From a checkpoint of a small transformer trained on Wikipedia.
Training: 667M tokens, 10181 steps.
MLP neurons of a small language model. Each row is named by its layer, matrix (up: input weights) and neuron, and shows model dimensions 0-127. Each number is 500 + 40 x the weight over its row's rms, rounded and kept within 0 to 999. Numbers have three digits each.
A block is one neuron, or neurons of one layer that tend to fire together. After each block is what it responds to, as a language model described it from the Wikipedia text at the highest values.

L11.up125:506548498502535468400559465509502578559535553481496535445493513500548528488577504485559519426494522398511435543561449542519476529443463479546554499439524510499469516515482464570481476493538444497495508546468485415468506470511532471501577550494492520526531520553525515438580582441483521529508467599512506459489465520449462540482496435496425427480536555504507459499558512454545503590504
L11.up219:523465486507514501553493571513450461531531527459541514500434498426590576475535484537410441552498514470494501558499564533477459480475478475455542466476516556419493520529478529540483582455450488546407496539540428418460538534503485508513522522531450492536514497485461560466528503474544507499471418581461473551522498488562553530457544456407466488533422512453481530484591556517464459461500
L11.up272:532581541467430529435536540528512579497497521479547475479450505505518523445473519563504447544512545554466457543467540537449521525426464439483500498547417506487436515535546539499533541443492477487444498478526513492490511545491501487522471435500502549512454504529523493430424502400485514486410503603561494532554497441443472572605456489475495478530444512532547540549446528542576470521564
L11.up283:507460486491468471535546526521514486515484485531535527533557440499505510501591470504490474528458494386495508524467494549458505496507569447467510495513569487526452497438437537434499470484519489442503507534503554494508461498452486470450467529439571490449458515482567545483545495504405435524522520567563546548516547457517458509460516558494452467537507581535472504515487568496521513526505
L11.up857:498445433530528501443487444506505508527451526443534501509502512436524505481486426527460424517512570474493462525539485499494556510487445506465517441471524507551505567503508524520508632518456483570466539467501483468474464501457510490502505533501555509464481511496575553445583501486514512414562518623519449567536520473566508475478418481465484479541455531513471534521439487485489513458533
L11.up983:522561466476474500431534474517534544488439474528527496517509480495515502525510486513493495567439544519424461509486459459513535482476404453438551494486527462496458550458496472499478548543488450478506446503519534499568477583536429492581483525506498449461525514530565525456536572457515526492485531539492495474514496423597472534526536527490521544521567485522516509454460473465465508455529
L11.up1015:528478421513469577448549495464532561565501554459543500426533431469547478546511548503492457502542506503482485545516544474477506528532487392513491511432504476465456587540526470524535587458523586484486576482530552495535489505479494439481505564573500453557453454588399511500469490485557440519406496487529486513456489528515537542479438556490507464475470494579486477526513528453488432482514
L11.up1526:525563495526456502447462535480446457435415511521534468460555549529477500487500519460451468514526474486501479556516529504476499476560462620483516457539527486511538539507528472523493511470494513516541535548484515452509535435510443437505416511455560526482475507540442470533574557542508450507494593499466474492506552474450512494563449489514506513548452535558587567506559531581508503502527
Word-start fragment after prefix

L2.up63:517504447468473536471525443560520547401531480472499570567480457471509564616596514504497547483574590491453540565498529487418476418524477481475514473466464542451479529552435461518438583467520518603525442463510505492483495555517497505573507526503524469498482459494520487477465451540506498559494512468460491537440520411533515585569532486455568537429536449449450530475548510468499487371469
L2.up593:523563561529497509480556527525496520518517558475606472534508467579548524545473525496537454564527548545514424511530427496479452472554479478476478474417485507480542547511511450480466477453533526496489572494488470459514545518541430498575471479449483514512503472497527464450471489484606567505515519482439487542513466472482529487560499447486495492500462499496499491569520518513436556498520
L2.up891:547522496489507550507471477562503500508491554556476503471497500542515433433524465476541431504580491500463474548527487424525477487521492488485512505488498557482470500509527525532531546518503554501552474498511521428503491573505501416457457455440484423442491459516466447463540514482495488497514526531486465571492512447460512552428495504468467525543562486569448478604458532584489466468452
L2.up1301:525524444537498488516509440513509566452465492522467528548514478517435496535510521461459538510559527485427523546518530506422496497509467436482519497422583541552561460502520473465449503460511517503531547542532515473511461506608537508513454546473509454520449472495507455465440517476555496549504477482497485518477517419433420563543453514505505534401486465559500508527473529481437467460508
Compound-word junction

L9.up154:361516481503499507494542474424492445496501433481474545512463502474498468506543481472517433439477502477427461396421493499438480447500426568490505448471412503442454482423514471476434560496551516477517474478475533430441528517453509497462501449462397568494424563460544496499531487432499554513500456406489450504471466465456479505489451462475402457509518488496487437436447500471518442494479
L9.up886:529538453507501551575582492495535534564538477543468579519532518521524482484507526545542519500469446504434502429536519492537531455546484568518558527503513519508439538472533524528509584448555483512509494588497588537465588570514538547527476477555512558516568508465552471526585519446459570507487491542547465596452539507524489473524464476482518470551560509502547534557494520572511502518510
Mid-word subword fragments

L11.up0:527532516522523539475458533470430459474511434523521436484518407515493545501539517545453473424502497467485506483501456480491561494538481490463559422485546478502406541524510499511571498465571494515454603499577546404506496609510506548509541466470503440509554553560548490522524503538561534481510472484467501491526515507564471415492470445489410530517521479511479410496588579526483455472514
L11.up167:520496562510491507534479553523433537543429517490482480450555508489586461509537507514515430430539549381454482512455403521461449507570559485390500452517455521434458487528491531532458525499468437478521480501518447503546510525476475466525478588532554556550504499452492552509469521547522487499431513498493527494504460467530513514553507447494495452481513533556472471490498475462499442504535
L11.up373:535545585429525514441478571504442470438508499416536515470469429472479508452473495530445460453469572437521495555471516515478563438568384508533484492544515512500459488516490548496492460477541461500429492542590542539522505524508495493512504505486526463496483545560550558475535475427575532514514535514519550522532537535548458464545523456492428523554454558552525517480484485558470516428539
L11.up434:505461484567504484525478568513424554488498497445481561503507500415544452522544522484500522545501510449465484534446458513472495528489540527475475465536519558557492511450464579489439485521514490451482458473587401491549474502534504493431493495531496424489445477509462481517503484513433464525443490505495499547449481479525513490535498440527380528525521563471491479456483500464488525522532
L11.up451:500499604515520553468468528499482499470540517482494498475503463493486478484567451487553462435496524484513484488514437479497420551601554570553454506504557548486502547573483606502529545402472504487457479473526474471583550554491500530542521492472542445496508548508533500537479454446490528456436550502519588492473516419460553532542477477460477481475468495495511471524462603511516545476539
L11.up740:500537556438534569484477482511489542510501477434447506530504492495540551481577494463456487461447451555563461492477562506471507502519440488414475428446540534465460529569414533477510556477531478539464537518529470509468427468568513464515487543485514464521516496549515440493515505482511516533445484524458502561462497471589487496544484462443487550538496541531413469531520558472478471519478
L11.up995:507510486601492487545484505492423491514545520468421523527507494530533510472507427492492513515518514456455480505526507459446480574545523452492544447454542509525530548451564563494490485533539501537506551545523470461565513458483448483499461480453461488449437508557521460470474525559508421413461480458479529479514537492590465501512445433498415498485536541450500541520548505466475471554523
L11.up1150:492500535444420569509467508485496446480535531423490532585563416480492518458519512488584517516466481514484501543470469469444487470552515526446554451488564527479488504511504441429496546454505534499454450528506577474539519504571502457464399533521456555451436492508509503546513464429423538470495486402531530505570495436497497508519452538512481510517545556558510482550450545545522491456498
Quantity digits

L9.up945:491480470543462524503514458543469589453466502513499554476499532411519572608546485482497518505533590558463467436474468481456493506540503423452543448474524514511450527512523508503412564510501571515526451519481526548458530498525498509535516532460460474552453486567496496502434456509551500531520461478488476494460458496499396522486444524496576514470495464477486495498572550500407527480470
L9.up1384:527550504483472499427485462499465492496528490484436488453599456495504553549529481518535461519502541585388515489483489513481544464489505424472608481497463462477481467518507485576450555535456453530511481479482570527532512522559391530458532551511476513485475529560540471523483503420565538438494420478530557563475456521496489500503533577521494501532533487506513512597503536508477479462461
Space before noun

L11.up51:540504548454462526526589497481484543428500478492518518501511519469463451525510473555462484507477525503447478545535567501485547506453499487483504511474515529509512468534558561451486506599552471522526539486485432531489558430577466460483498449492412578558476429492479457535474535480529484471468491437426605480475479508584494511523482465513493576579588567488514539522521506531499496447474
L11.up249:528498486468540559548577546537515552493464520507520514509525491430474510496465483475528441504431508486488494502488526544528573502442539459523528451432513525494485500505522527439515535532430485546443551519498547520431491502568539492490490511441519470515447499455502566481488456441482527503562544527454564528474472483464467550520473575525514538516485532586501510522550497500483538523468
L11.up402:527485424525504528532530519576434527477544461465512494526532504469526477476476457537441461522486576501441411519565492502499473528445583464461516455483477498458474485546490480446506523515524474497484476484497436517440527501507496512484492615452493452548455409546497535489455519457516496439453486534428531478470506417505502574552519445507456520511483567489571528558472467558467526442462
L11.up680:528502537500461512504488448534466485468493502556523513511522430528485523459542498475546515494468536480479503530448496527481524559511536467486451475498479499466507498521435560560456540453493480538470556527583494450493559482427451559531470483457423432513534508478469487429541508523532533500507489458488477492485517400501440554558475480537489578559580498536476503513537482458474511401552
L11.up909:540543518501489457471538466544430563475480435466475506488520486480463542478589437473577534496520507470462460494490476491467466521477485454504545509498421513484464524503560477549495525510472525604557494531516472499468454507504498449559507511521520466524521510453547564561472502485606525517447484485418508480499532485534429548547517457477525539563575462498490536538539524462496504441442
L11.up1207:550522432465436479520538499582462519471517489490548490452501458457470523530594500516534507459517526509456531562481496449464501523481473428476547507486552498472562462503460488426480613408517515518514492559595482508515495477536561526512413482458489455516466397461465554487559492414463509457465502535519477455452539455496524519479514481490492503556523506465532508568469518454536517502514
L11.up1363:547494519497443543518553471502382466442506475522508531528594502534507471520564547488523490515510575461421499543450562548410498499504580453508485511481555493481513605510484487440450541561500417478482477520482553492509490453464463462464531460504531447462454457503518534483491582494483535472563489527453503528461564473477491530511433484488490521496500527449508532498516480481539472485531
L11.up1457:533469529466503571459492558425526497505503554489501442550587482474483489516506479475509458477539569512428490553460461538507570503489503544480520498494470567529480438536519532464461505508605501483480547514572472560535465492493433571533469563486393468534497487561557505465442514472478502478483508500468539496491464420488480559614532495507474493576553529458486485490473523501406576445493
Space before noun phrase

L2.up76:527517435514559437489480541463438512469512530530459502486518497459503510462512464487506495476474539482458499501534450464457510475542477446503516427514513426463508480458528474521526483455537496528520496479451447509507493537491454522482438558483482513448418486551521516454539549533519582557467595521459506509499521472484434516482413444454489557518427557521506524483487531525483494559490
L2.up144:521483494519495508481495488514494487449416579485552474477540524466493464530454509531496436470549558444439515453490529514506432508477460484496556455444539512504546512486486585544436499512507533540521494502444438563502600530499457486534537554448495537404471508508508406517539463517530507464476538459519507569526388488567466577552473452528502526532522551516529503577458443538510485489474
L2.up623:494607510581562535501521508551457512485488541482570531516492491416496459470533467428500534540575506484446514563540477499431508560496517459517433462440542438490484522406475500541472567486473437540481534538482436503483546495475530505457524572487551458472470463515428491493594501512483476553488545548497469518471479450495472527536452472480514506475567519532459568485488514580466510468518
L2.up1303:548487551493485447472484452523457444475485483509503461448518524553421553544585490477503427424544506432438455487404431508450474524524497444508579448431534484458497535532508481510477488448512463529526503471480475566537593458501462537464541543447466470440431511481582478526538468530490480529452522561469475561543433499487484504562533444523502544544485523515499481607508461541558598477486
Second piece of split words